config.yaml
num_hidden_layers: 8
parallel_block: false
final_lr_fraction: 0.02
batch_tokens: 131072
MLP neurons of a small language model. Each row is named by its layer, matrix (up: input weights) and neuron, and shows model dimensions 368-559. Each number is 128 + 32 x the weight over its row's rms, rounded and kept within 0 to 255. Numbers have three digits each.
Before each neuron's rows, "fires on" lists the tokens most often at its 100 highest values on Wikipedia text that the model never trained on.

fires on: "S", " s", "s", " S", "-s", "-S"
L5.up1796:095118108095104100141204124142176157106077140148102110163089114133104126167125176153147118113170116164147059135130113135138175144125114194123157098104122144109107140089118103129060123175134139075138096119130173153103152122089162071064184143080132135149122155136099143174115176118159153144097133151161150121142112143152114103096163090080153099138112115158107133098178145211134144186125119087179107129138120120051130125096194103117130136134101095115137113193132128115181102095077116132092122090116135115047077169073188045129076196152162151154133159137136118103168073129185074164

fires on: ".", ":", "–"
L5.up666:147082091136144132152149190134086172143132115144131063141138122181125156129137181186152203131127117177050147116180090106075136134080165122145105197143142141117162126130144123151130203071121142110112130132080127128154105142098173096122169085151116152151120174199127150097098159105099087123102087122111129190142093153172175133136111098134175141156133145201116142121154098095137110116093127137173176124121131163166118144128045105164139157098092157161112109127076153181152167114083161162137105141136124129120159124145106059178084107176126137172122119136165134146142139154088146096

fires on: "In", " in", " of", " In", " on", "On"
L5.up50:123175135106172135133165160123153131155131124136073090117074111163134158146147101140092136127175086141106114141147125124151194078118072107115134168152115161070143091156170102102157076142070137084060117139147138099093061123056129091118113165113047153096141178147166110172126117112191157076119118122120160131127130152096144142080135076087109107138096080161117160180129071109167128108131106128130153185107145147107123102142166155126152123125150149117188084124198156139157116169076125101117158090113133094134156108082125105132116170143136134100158105107148144126097125127102165159

fires on: ")", "\""
L5.up1217:144103082124152115169167119129078158143144157117156115108079079105142164193142058133101105156124096098077111120116104111100151127154093200144151141115093117156111166109201086126146099111090168081136135088087131126158135106118166089161146119130125128139176128145107117132174109109145121088124144153118213133141105146126109138133066098186129096145100106139175186147115092093077134182127120120081096195171122071153124081111147112142198119090127132168168116143127096108151112130155160226125182149107115171070116109207127108121099159174053108133152151176125160141106150104149089096

fires on: ".", "–", " and", "-", "m"
L5.up1302:152135157145134121212137107141134082124076161144181136127097085138187148158135114130133085112159137080133114078108131120114124096123200107091133155157152112098118085150139124147142179178081123133142160154124081100150147112218099093117118103182142123137198148109165148131110101123140110161145107120091122176107052109147101149146088129089180187106137130161126183160130109112108104080113112132157157130123121205120127158181149097092153110153061025134102146138138082112134139139141167146143136121082121111084146116158134114173071139158129143136100075181121155103179114143108057129

fires on: " "
L5.up1103:143159142171107156189126107129113211148177156099147096050058147096126107160123069134112108165212134156149084143147110102091159133146138144117147141158076124158081122132077105090110118100135082140127132079124180118151154079097121151160176146112101086115150059080120145048126131117196144138125145104121174096106075149107130142161191109117156172131188119099157151180140143185089109125129139111107099137089120116106168110135158163148117082188131137109136121174165200146167125161124112142121074111130120132142104145101156135095066160147171070101073083152109103192158148175119100166

fires on: " ", " his", " or", ")"
L5.up65:071173155162165108124175174122125178070143163111132144136150053150078177072199148147145147153093119139119131119195155150174174117080178097141160155151058148114153143133110166171130092160150132165105102162132156154114172204144111181163121146109172139117122166123138069130139105073129129144122106141205090106121187155124169102108123111139145140105128165138181130097169198113158121120112174091068157129073132107106128138182110096100160143239100101093106107136112113171149179130133112111166084110101130106169075187134117130111168112166188045157130134135138113152108143144147134155

fires on: ":", " Label", "ient", " Formats", " Abd"
L5.up1421:165153141135122142135141112132135152132158090064116135129158138093142162135123121065128095172153186135144073073116139127136156201107052185148140087069152073151166120146144106203109146126140107116075097126073045097090179193103157125079144180135108158095174119159152069122183195130093206137153156170157137158161106148139127097123098148154139071130144129097060109120089158115159130078134154141101161097132069152079107213124111144072100116169105088077154128094102116082053149116141146092102163122072061137104133133126156144082103102086126100102134152101163157115110209117155103154

fires on: "S", "-S", " C", " the", " N", " Z"
L5.up2215:098107160123150120116177095118102126139117141123092082130109098077098141143103129162106152115140123120093062130143118136115145160078126121138083102077115145144110123077135100160141162150131151077106202192152106147114163126140108125113126097113178145138134131165146170146118105125157147171088111131182134153139206137142210123104134116131117144112116082176141178142191191192169209117150094116152112107123112109134117121164169120116167122022192147132116108136128149123123092150113151120129124126107118142132147091145122083139081158119184142155185190081147095144120119146100135150

fires on: " ", ":", " +", " |"
L5.up1671:115134150139133128183082132153127169105146149148161136089101122114135116105168148157139169102177108121147134135093109157118130144127137143111168163154057165184144095146075149139126131141096133102115180074116098084077084119118112111115084146105168090119111136162089139087150118195123097063111129189121115083106129124135146177114179144124125155053149106125106130101094120074133196134148155056114117083138157166073105139103156118136114105079149127130137098152193172144137070155080126145046159116153168086172150125110139142127215179133121128158128150142131127125165175121062106150

fires on: " |", "-", " and", ","
L5.up2113:143114112175135111143155070097097131133117147120153179117085147141120149172155198155121134130113099119151182117148096142108174119121117115164164148088130147122109162129158120126153153114106089102088134128132040121118143206070088137111148137092082104125155143112145065143179148139204151178091133122118128117105110092179097167123081083191100172133148127158143098150093143100206182166098109160098086114169136114137169177132080160158157128079133135189091106159186149118077109066120078113164130140099178151112178133124100100136151163156127141091084170108133110108168065149134115097

fires on: " the", " his"
L5.up1747:103082134120217121141088169106142181083189142199142220149139111148171177135133124150102085111138154102144103105141121169114065121109120156180060152142123142060139139160160142124209185131192097149184097173115137199101095148179095103098146073134134118132158153157105173143166069177088101111123169088153117129064125142175124105095119112125146154110157164138106109111125127129153114161125194161135109087112119074129184141193150060087131125071110076131125123121127100161144181157071147138158152100113103186162122184127114140132097106126082116188134115136183157111115167150193096100

fires on: ":", "′", "°"
L5.up2152:142062105142101136090181119174131154149144199151163119102076157144110087078135168167136146111091163154050092081156092145113136159159156127200129035087130144116076149060179139132123193120076177107132091137124126100112118141127114172116112140152087115107084147120135152138114055115164134147131160162138123106136135160186100178196120140128107191078150097173135191148101141161156141090139085167144130121093047177128164104065123186143090130146101115170095083090111069131126099141164113093118152162133168121151128140127105128142105199148172163128111118102125108127108098120122110132

fires on: " of", " a", " by", " as", " and", " A"
L5.up2244:107156161106196152134136089067088162122148120136152096116097092118155106082049120102110107123210146068128123142174151102137109119160133141123088139106176094111123179072157129119113101129140203054139155181158111117075124148111128108094115062053127182107117104142096108102138097147183111053130142121193169136120150151104102106097132163176144159104112128126118119107089109081140133169071172197122099135135131066184072126175145102121160155170152083109109099169173077143144133133140144144126112090138173128101111118110094091125106119160151115142094108100084070133125192150125170098

fires on: ".", ":", " "
L5.up1293:086150110137178124134208159164134147164149176105078171138121114106158144079140112196139140073127133151103154120171104148136113181177119106127115101144102151136154161138070139113160160131117101107089124154190171093099143181154129130108145092131115124114140119135135166137166156131164080138104147134162131144115119108126097153121143166160130188089094124155109100111094180049171149122176080137191078114098153078156107151100082159136129106135111121109139146109202128213147117062152137081154140145105192137119094123104063084122149179137191078120107112130078116136177182145082124133

fires on: " (", " |", " St", "L", "A"
L5.up555:092129134115101139164150112144135121191134142180199096154095114118161142158168150143159186140087140104132115085117160117127154127157078117109109166154151138144119099122212178146164066109080124158148092153132112058145148092112135185190106156111157169079137138118137094072137074133146207154101089148138079075156175122173154110090100160170140099087133175067117089092094093124101140149157098189105184100082131140101099143155124074098103176163128184092106120087154105088088130142137139120139168172180073080101142094155122096075092174159160100152091124116153128093108116122143110159

fires on: "|", " El", " Del", " el", " del", " the"
L5.up1120:145113079046154110124083152117187115138174141144073182153107094158058201136151135133100101204079145100162123163158140118099104121071127128115105129144074116158131126126118147148150103111069131123161117135103143117127130132139086083122112091109130106126142145152159147093137152160131132134137123144100158156169104156168152135144099121020135157083124110129095164153118143120168071113166109116115131156093082097163146083098143076118166108128132084171188154109111153101081078154062137105196152128150072061119139080145159071130125124188123148084140149104093125157146148144164063155

fires on: " |", " of"
L5.up1234:094159137149153102189129124129176083143124102113152093155104123093142089154095146150159114078130121197157132151087080120113118195112135083119055198200072094206121108164155143069096120135126145111131152098196140140179169124073135094162093146116150102146184102154037150081162194155080134123047122206177063111097127150139102159102123174115123076049097176170141165148122137124124107122152155074128119104143161094085085117144074131110155143092122169158103149143171164188162141147076159101128112182109115173185093066164192106104176148134130157134154078103129110120136230094085124122

fires on: "M", " M", " C", " v", "C", " s"
L5.up962:108101092108098094152170136079118145104160117150141143151111072092141138193178132111111149113120116128109156101117152121160139136168058139128159041174125111119137083069150097037136147189092129143069133155128193150096106124174110086071078139101152097145172103120133153084101120136108117136138104134074148108110109186084143119099163116081110122150078136147123068139141144129165106119127129110157183129107123151131130101153103105124167117128069167119106153083157120132133179137101104175139136102057186142185062122146167187092096115148111137136148135158123033071127083146149119103

fires on: " at", " as", ",", " of", " by", " from"
L5.up2140:138132128184092125149159091114080169116200145102143087168092109104113161136117121166090142138181135131066145113198101139113125195144091090135164103106111130164092125098119135098161109144157209105082123111190084128169118173167145098132141151089153162104100120149111171150089184126161181127113176118100122121107148123178159163144103136199097093178119140160118135115121078093190096140124166149193095184106119106132170091153146123068164139189052124105108122104145112098076134113160096076152131094153167179175100144136140114117132155141113079117129117103119134145129172114178130173

fires on: " ", " |", "–", " ("
L5.up574:120135135160096175103104148145049127092105106124171152135121138113063103133133132145163207146152127094157060178130181099097122082156126133128139115175177103100128093109120095115148181165112122169127129109142107143116122091059084121108077064107128105095094093083148115076060131166138161132141076095134070107131173175139122078064135121108115154055102102126120118078176069086156137070141111150072129098133115154115170170182129128089142140098142053096125125156132155162107114129102142157177119158187161135132111119089107106128147187149091131143135075151129144106162125089169177092

fires on: ",", " (", " ", "-"
L5.up448:112131125112168091178129108203132106171146152118130158105141085121105178164166137114091114098163147135089164177159130072087140143109119153049170125104115146141090122032108218199126139097135093127140155178111103064105141044118163127143126126113150130112098116134154090113139131143064138098090120092103158181119127077106079105073067106077168108081122039139119115138122100131113125127136146140081093171169090096145139140126158083151153140165104147141110091105134129166123191155104162077114100089145155087093097103087156125082123165119110190104097145117075166156163114180096151192

fires on: " |", ":", ",", " |\n"
L5.up1817:112122099147099124150137102162146160152106127110087047138101127102183054157161168093116166131146118112147182142120165109116135135092162083087163173177135160164088123155118140132091123135126157075087099142120102171137178156102090081066084078139117153069126148115092115170136138132085133160086121080101044134129113061092120155134141117080107120122129096120057136141107166155178149126140137135174117150152148103119200069124147093097145103162107170099170155125127082124083110174100066086151164117210141139152080110144140145222143146158134084081061065173148141141109169133136134154

fires on: "\n", ")\n", ",", " in"
L5.up192:129106165172123080158104171163068097113103218136127140118115059103150128198147146187125082122132125137103164146101121100098044106172163192072107071133148101130125153169122125098137148104198102153126114123077133139176132132121168119178169160186123113183165094135145130062187102125155099141147109114112135090149144124117108150207091111112107120134139143140120110177131101127120162089106116117161109161149178124228101078139168097174079142136141100091181108122149031145156123103154088144189069151107176108097110145213117153151127126106179156126231164130102141183178113167120097082

fires on: " ", " |", " a"
L5.up2247:123164123166081110149156154138203141169132163078067094142121119057121114153125138153081083154168096141137101090179147136148132152177192151149200106114064102155125187148157121183131139148126147128197131128078153154130056092135182155155121114164138116168156069123134108133102147131144145126128102158116127211099055108144073138153127079046139111097172108147182099133155085144101125161052140091108157063132104108134043139128098117172131148226070123077123117097138141101074117134131108150189095166062194130094122113108187159095122178139128110185116137156107205155135126115113182158

fires on: " |", ":", " than", " and", " over", " of"
L5.up928:101090136124170120128131135145159055135087173155110164140109133111106159071074137118081169115169132106147181158111116144150056157128086081116112125084094078149143120104143134133117053164113112181135092121180124102111133112084135136147094147125126108098142109163146117114155180100125164135110117051161058209047069145122174146128159138131136087126083155151103151160065092132103117096179141109172072125152187082156111092139068152179126137133119054111084137189135151132130124151060139100157084151139144192186060139132154163129157146102150108149083185159139065144148147158107106102

fires on: " ", " (", "."
L5.up482:145165122170127099066060111134143184148209121157098126127089131081092081156172142123122153081085102137134103138094133128107114159185124164133161063179088125146138136102192146091121125077072135120157108150131145193118163132134135159121097123088127111185100153171122159102140096087130102146119124140125109095131109085103120096094123159074127100173068109120149128183109156138100098131059118142141170103190148111108144074138193135133130090116184107074124126143183154141175152125151127161161055153104171185090093138112108073132195146096130145137041137093084096137152103122142129121

fires on: " ", ",", " in", " and", " film"
L5.up1363:112131138123066119126127130138129156157155179091159101149130149181112085170134123113114133166129151106084210171125097187128095096125115118119206146042109210151118173130139131178105148116142110164148081128100116109074106111144151133150169183104113129073171148094153098089116128151148086136144167124119086168103087158145149119134175094131112117126153109122134086145133135103108148100130111123132090094169142160114104123200092122125072113129130130182189124153118133118161146086148134120128136202116204086133121105097177162163128082092151123181164120117123119090159122201102142133

fires on: " ", "–", " ("
L5.up1853:078113219109101145127122174191135114126191094158146114117101095147117111074112139138119089123106135160135123150137145105111077108100097148073177174149154095158122108127143184159168092202145127128147139106073154156128175135152116109069090164136116150137118100169142123178100149069121148122171098081130101130154117086126118143142210138145159126152061166076144123194163108128100161143102193187134114190128115066156095174151190123094132136182085151120173161137145152163148149090142153094132163099114141133109114079162171190138121213177149129152138149151160171093150123127084138184

fires on: " ", "–", " |", " A"
L5.up1384:188118102119119150145142130153121147149125148108172181092086152153127111138113088151120158137111177123155090160125115109116143138114119167139154140144119117145097112169097135155196161180135086038147111127068123138069119105115100105140170106063124104078154110175109149094093110132106117112098147174144149138062104135123123141146153137159114117087124156189144144039149131145103114084127093161129233123113120145114114097141141114123150148109121128125131073131132102119134173101136200159165143156115094132122085140103196154118169139096100133098085166159172154134128141152221116168

fires on: " the", " The", "The"
L5.up1840:133063153152036166134116124195080102104136158109089131168139126073084162091123200133056120137155102185156166112149151153130151116082150123108131137112110112154095144139139126103133115142185142159150128165199150192143084103116160119135087095123159100128070177143172117091105081131133126201104115123132166154117170209133110124126164175125166093171102111119113119128164141132131174105107154095127121100087099176039146181149148123228111125156116114110120104138114104125109108117124194146191137117121115141123125159109088121139155185132097155158158135115178129137119130104084113157

fires on: " ", " (", " during", " of", " at", " for"
L5.up1077:142124196139142107151132118108156157185140099092078114117126121102137086126077163126102096144109082121091134067137092152134161150105135111138143097139108142205094150159131125154059135158096142061099143112184148144094164132106146069167087178121177127096149103116091151183195122086149111134123108140147171108193152049146110159155139171133160093097157128125126062121163145159068170126160123115094175113121107099073153134139072123121083160110125136162142144145060155110156136112180123207153105157183152064139171179061138129098132070131148062086144117132163210087144061125155178174

fires on: " the", " The", " F", " each"
L5.up525:095131197143132089109081146089139146132118195162117129116105128117145119128136115156119156131101151146126114144126145105202155182105097080090147131144099145141099122151141129122162058078129126126126185163103145114088060158096144135112134186093176083133035116166112126098111066108144139101101115156153171158173129090098132106101100119139069145138171154112167125098082124186121155154116169111154164108165178188089127092128164221167114114122113164080196081131095159117116178126102121136211174205133140139060137176088141141119128074098178124111167122142110098122154154178125107091

fires on: " a", " Top", " its", " ", " an"
L5.up708:127178119110120182089132106127070188148163081103161066124159147125108114148135102108113066162162146173131141107127151150119114132120133153118085150077200161120088123139162147168126137147142085130211136123061170135123125069136196145162161103158183170163118095142182115119155168081115124155149103110108076094164143121153139104137141069131148096121117115127069112165104081172156167092116077082167083110170152157135166172136125129136141153111105070073057092079158126122102168129103055172129134145171124110150139146100155095117098117100129136150172091122140232153110069130117078136

fires on: " "
L5.up1532:116152168045107144127142173103137136164086120121134120163163115172111090116174119125151097127128136133070126038149052121066093128146127097116147162164170116160133092083126187138158134118083119171140109158114110155137146160155136085146103121174146114130114151101151116113121156153144081197119146137137089151076145109152114149150091122152153120177135140108181192137128180140190107093176164132075101152122142175084122146086092139133132152105116135129118147118110132182090136120149162076146177106116130057160115151109168158107077153114173155183096103193157075073138138113107112205

fires on: " to", " on", " was", " ", "-", "On"
L5.up1520:183124122122091095197181086111129203096167156168131156100089085095108073151080136146084102148162153164121143126111143133188108082075129112164149151084098140093133146106147120138130092097119117102187112161157111130098154067089113129177167129149084143193071112125156157135144099111126113139161156111120077162130126205099151110097140122154133137117105122130123122193117093153164124125112174168101177145108076131098115111102129117118204089129078146113199101140164095137130132159146160160112156116137110098085112077158172096081164076135138109158142131130106127042156168204155131148

fires on: " the", " in", "-", " from", " at"
L5.up1702:181146183117096127176118147153094144067156160120144119137115121154106064100158058089156116120160166180170085158128127106076041156095067121138145162174151116124082161092179122130110147110159115138104095133131095082137180102104114152065076077161146074160152113128095097109089118093192107154122139061151103162025131189127163143139065098126121135100161095042107107149089140149102161142080136163111156073140112114079142169111180071135165137159143149178159125077044129111134151169146170154149106087166112141126095093158116123149126123122187082121145113086121083108125119185118111124

fires on: " ", " S", " C", " M", " K"
L5.up1381:095126168063140150167155135123118176143133134158101132115139089146143141128099122102104102170150129134081109134143095112131156147123113126157110138154117106144143138058129084134142136119152162090082152112172133110165074127149140149049149102110138112136122183140159140048173066122093162162117121093092130109091114105086161106186078130117047159150096098081136138163108092101089176125102100168157166117182144066117114150171097135129168137145196165127110148111151106213128139133108129175182136136188102158155100102184142158171165134145116166136164114121130064098168174118142115214

fires on: " ", "–", " ("
L5.up461:167087123131163150128137133034123135127126110130186150169120109160093139103095108125165104123114108162105116131075168169169119138156163107123155139134126086092087125147055063108099141194125155138147035122140169112107162102066147053123121149143139148171161109140151138114121156167120157083122160120102134203140109123152163175165132126127140133127118128161137151190104123116085132192134124152090109128072152144152102105122162197075150103166156084110134174142152112144108111110100068115128136155104103099097128101122099161132150094161129107106080142153110162096172150162183098172

fires on: ",", " and", " |", "|", " has", " hold"
L5.up2166:170132186127087194125139162094126124124167132108128096159108160080139119167117135116058115174042124119119143141138148083151139159135176194185123131143031161157155109131107213123056107189062162080131124150149100106150094112136150125118128197102138127156181151145128124150200107123066148157094189170129084095139130165191107115099144154083205142118130154179083089169082167136215069104144104119104098139058090070118125140130100148141111093141080174164161110117170156157106105132126088142165204122080187127144109136132126058102097157145123128151149091150094043147184117128123133091

fires on: ",", " was", " known", " in", " inspired"
L5.up273:130103169104151097164126153136099153173181123088093136101158131151191055173108097107123122142139116164146078117090148134112196125109137124121144120116137087151109144143119136157099135161124103132155161087112066100153081174138165103110112209116073165144096105127130178138108092161135148075177130094116154084197166113131160116103162123162080133121119100101107148161140130154152149093135133140186132109122143127187103088106125114172159138108138168108164170113088101166123134179131097149115067141103154093145114160101076142096100038100151118120153128114124092137147089197071088115

fires on: " ", " The"
L5.up1824:167088080150193126125116148088111180121121114110127101131077150104105085092080127152099157140088147117111114143098065202150123127156106073105100164156141139127073112179156155052170085098101131134122102151168146149160149094075111125159155114143139145184099097145144125151147117135143160076124142136130131185126142128159102137160120140095117163099159128096122117134119130108092111130148158173135120121181169112157206119121088139115108120157156157122127099161100142151118155129138164181159149141181126174135117126109174136054127140123138173111095104099130137156118196114091091169

fires on: " the", " In", "In", " in", " ("
L5.up364:079142158145124099150129112115074147090093131099157148185130051136119057150110121144107157150156118080164113133102125116153096163140113134118105106136108128069103185111140137150098099158139165106121131160122135169128113123159102107117086160137095122146135124129168148191139145118124148110146127174138128139148169148113123127091125182127187102105108135105145064121124143186129130127135173203166071118107097130089147139064103092113141140122149125131092117109108131128123184142158161072182084135078116117137100147143133189147075102123122137133149152078126105172107098222185130110

fires on: " ", ":", "In"
L5.up1860:129090070085108140132136094087166128113110098122142113098091107140091106113118178076113141090103127073103155085129121150117054121191155131138083082128068129166061123069149094097086155140113132199172125069159180132115049128176187112064096135149119146144134149148167102158120082177135121145183125156131141180126153121141164082155152138139153162044130114183093220174108121187165171048131129152158160194132129133077101067156103117142169091124114147081153156106126139083119037127208109159171136148106103084133145119133156169138114100151179138195082072111137155065130146152124122180

fires on: "\n", ".\n", ")\n", "978", " SR"
L5.up1513:106128146167122121177109068128110134186099121120139108113195095041101156170105177121082091105121133103186109138089144133107094108147154174130127102150155101128128132133092118138113118116179129126112197119095137111125107195157148104110196092177133141111158089137124127063122129151149172158123113194110171180103152172069107078156143081119117128115137118126170107096073130099069176130145166081162167121117107118072112111162145113116154182055165139119135107135090101101191159154117125120122101070103066094068051183098160088178173182080205166125122129070139148101139113123184113128

fires on: " part", " one", " composed", " member", " consisted"
L5.up1255:136090130066086106197128205100142124156070098095111113050126136151122148132088129203131094143131153127150145156142165055111138096115108057078122080078090156161161158140180128119098129086109111080121103112063149171107107136139124167132138135062067163123139190120105094118205113105098101136096149167138156162177138149167154103112126132198105141158139120083150139147169135160119124088134209153138076183103095141131130130157106143141181119124117132171093151151164117121159176107113136157125154092160111079132138126147162145126133113124205043184118112141048107167109099135141154114

fires on: " |", " as", "."
L5.up1711:108090117116125160102129124143100139113116155116119194125146090101148139141131109170090097152136136140169103107146083128199110117137091135166159082143161160101131191147135105132122092130102108170144113163137145126234155104116100095116103181071125151174176162120158099095144078095178122152122099153098154107196086048155118117190161092103072164155106131133122132129139163061114107112161148151141065140142147136165145102154133118137156121130119083151070179105125152109132140134076134101175027110163082219169104078053146106075189155129171140108136168126134133100174198124143168085

fires on: " ", "–", " a"
L5.up363:167175139129087099105116123146103132153107046103182117173136202142075121104114124133130142101105080120118131081181174139126125149165155113177183144193150106142165154126120137149146129198143159095100140084112132165104130132132099095109095140108103151117164139147163139088105165146112109160175149051111103091088102161122138118135126143108086067132068172091147118126064055099086114143106126087092074101126085163160147139095106129165099140151085160080063107096102120164173160111142153191092135090125087136114109121128154194176214161182147109128131132137080118139165160108086140163

fires on: " the", " ", " December"
L5.up2055:128108112140183092099121109081136144086061126171111107133107138098107099137125132131123157085114143154119166040114106148188102199144126091084107113170174147138090137131172135165139136157154107110136101123105166098099121108071110146158107116140132035121117129161148164085141118092166172114103083115151177179124161158148119095130098106076138109126145133152151123082104106135116141127096117147084191141071148138084138148083078172133095126187138126053080090124065134116215155087177161127141162129161165101099129128114209112150095141174153119115118076168169133093091110194171140193

fires on: " ", " years", " short", "–"
L5.up557:126106153099087133165156122107155110150115121137179147111131138169089125125108134091164222126141064131181097171103108194063088125086125131136175095183139125114082164123150158110141120168088116163152119160113139192162188115168091113113170091097119071069105184113047141156055144107166173134113133156039127168078135121122116151153149125075174103210155086145109091118131091142171108118158174171135136107074112121064092118132055120173159169140115087142139124158173114146160159068114138110118108114124164152085052173139148126167118138105123168115108140148105143064128100119159165140

fires on: " United", "G", " John", " San", "United", "N"
L5.up2049:121184182122092135140140109108133135163124080065109081163125104104133197125132104118090050108091119119141120108136116122104155093059063193112103075099103109133082102147094153154103147174063136093164074102163138189100118169126127078106175115105142110113135140228132127134176148178130173152144120160104158077163164095156165149163105112131192116138085160109134109134101095104121138157133113129086172156147092143155146192115149144104060091119103159144152153137191162111134097148139205166142131147129126132132143095142121100140127117181133144151115085134161094095144137128120094091

fires on: " ", " a", " (", " This"
L5.up1820:152085159120152090115141211093062164151155119124131118140180188172105098106132161139123086084103166126111169147162156118130163099130099138157089129111112110124139153113128223108090147135098123161115111105145145121125100066144082106131137092103118044200130139138104108147131125119144042164080076100122178102110149136144139077175148140118163177163144141109122107128137119150189097106176134151145135094097141158064116155157099111130124121164139098076095144129157139113101163149138077120107151089097178104176109129124172124142154125131107188136141044160134132108083149157148106134

fires on: ".", ":"
L5.up673:102145101074137196116146143117160096068138110181137166125137157115127180120102090131150177091101121073055118117129144118100117159109116151094154166167136168114171082157106105110148140141136141110075143159106137181116136117150171118093139208175113128107139186173111150108171168188087170162137206129114109168147110108127127132099116164144103159109112142123069100117146173093136108170155128168116106149187145088142146126142058108132109089097060135132145127050116108137096142105106121082074186143092125100153128063103117112106137109117096120203172098096129091074087103124184165087

fires on: ",", " |\n", "As", " in"
L5.up538:103138138141111128156114143125157070108134109077111160130102174041085136074150110109123129156125165069153144161141120066170189104139145136063173166151104114087176146099137112151107174114152136118135094106135105151174115137162177124127148115090053191115096165140104106113138118147094111103142122098136135145122144102126151062132110102055092136122149123150110228155117136093155178104152174205138137209121133176131141181099183129120141144131096153140184109147120116126149161091116151105117141142158112051159154140093103116149183123130206111099136156156109152115076160085105105118

fires on: " of", " to", " the", " from"
L5.up497:122152140125113175144119086095159147156081157151142165110146059032154091134117122103135136157141193214142122125146189129103115150078087181041074152111122086228160120103139141176155171067179142102096124151160194127085076099158108098141067175129104113144158068115161114121129063121096145138166152106121142186127160131152124136114100123176124116139161130131108108114142059116164117067142105133126116154066117128093130156156117132110144081131161139127155141075118133145130117126138108147125097138066113137125105054136141112176177146109167101164129125130105135069155198165080112157

fires on: " |", "p"
L5.up1317:083121065163096125152109126131168162101121123143143120126116192090160187134136192138146126132125126121118119140137113101135072120130093142151086160055112150107112105163147137109133056119200116115136128129155084128127150140122088140117137141108085136136129098160071132105179151085205107070101093089082127145107079108133084155139126094170105119127212190097176155165146120122132079123146091119064112122118150092177077115138103172144119177110107119142141189079128149116146100115144099105137148110118118150169125076126127168084236135159092184103155124094125119196119096159119155116

fires on: ")", ".", "\"", ",", "'"
L5.up1949:099118125111150084109083089176122138176155128169104115147127147142143119151123042183156148165118081121141128160126103142154136134089102216116095182172071121123078147078208135114143155145128154105101099000108105125098142119086113099163111138091166079073146092134149112088136116166134098075080141169099159132092148112148132149132082133175104127137115101172154168115120158117088138124149065148147126180129096111157142092093126126165172075095138154160170060157147041117051130189112131167110150134132156128119149155175144114109084165074095115124157175153143136102100125120112070116

fires on: " S", " s", " was", " R"
L5.up361:104103124107129146195190105078123186153133142147089125151135189110178093118150153150132098134117102142106062127122199127050114142157074132134136110172068093103121154095163120093073109150145136121147092168106169063113119069075140109112113141130155061073162065120154100099133087182092112137089134131110095146150097134101082129104160099087120157175120124116130081112098161162140195142095095116129181156104113156122144138121123086151132161119128148170100054120162133106149105143115101132197141172128144096136134119094137131165156133193145121091151122136159116093154106104179165132

fires on: " ", "–", " C"
L5.up2248:172131154133118165168179165182139080160101134152150118098021136091126141145137104149130186120180148129128116089137167190122094132119128134090171111095110104157098091079083069142129168164121137089140080156085105130104139153088089094073150149079110187071149159163117155122088152123115127122167069123101189138130127076143152132169118125161142141105122090212072081125160174118152122097127075140149141126046090173154137073097104133101137125169114109122144142150238104208068141138096118123172145175112094154148125130135109173178135123123126130160090151073144128160123148129175143130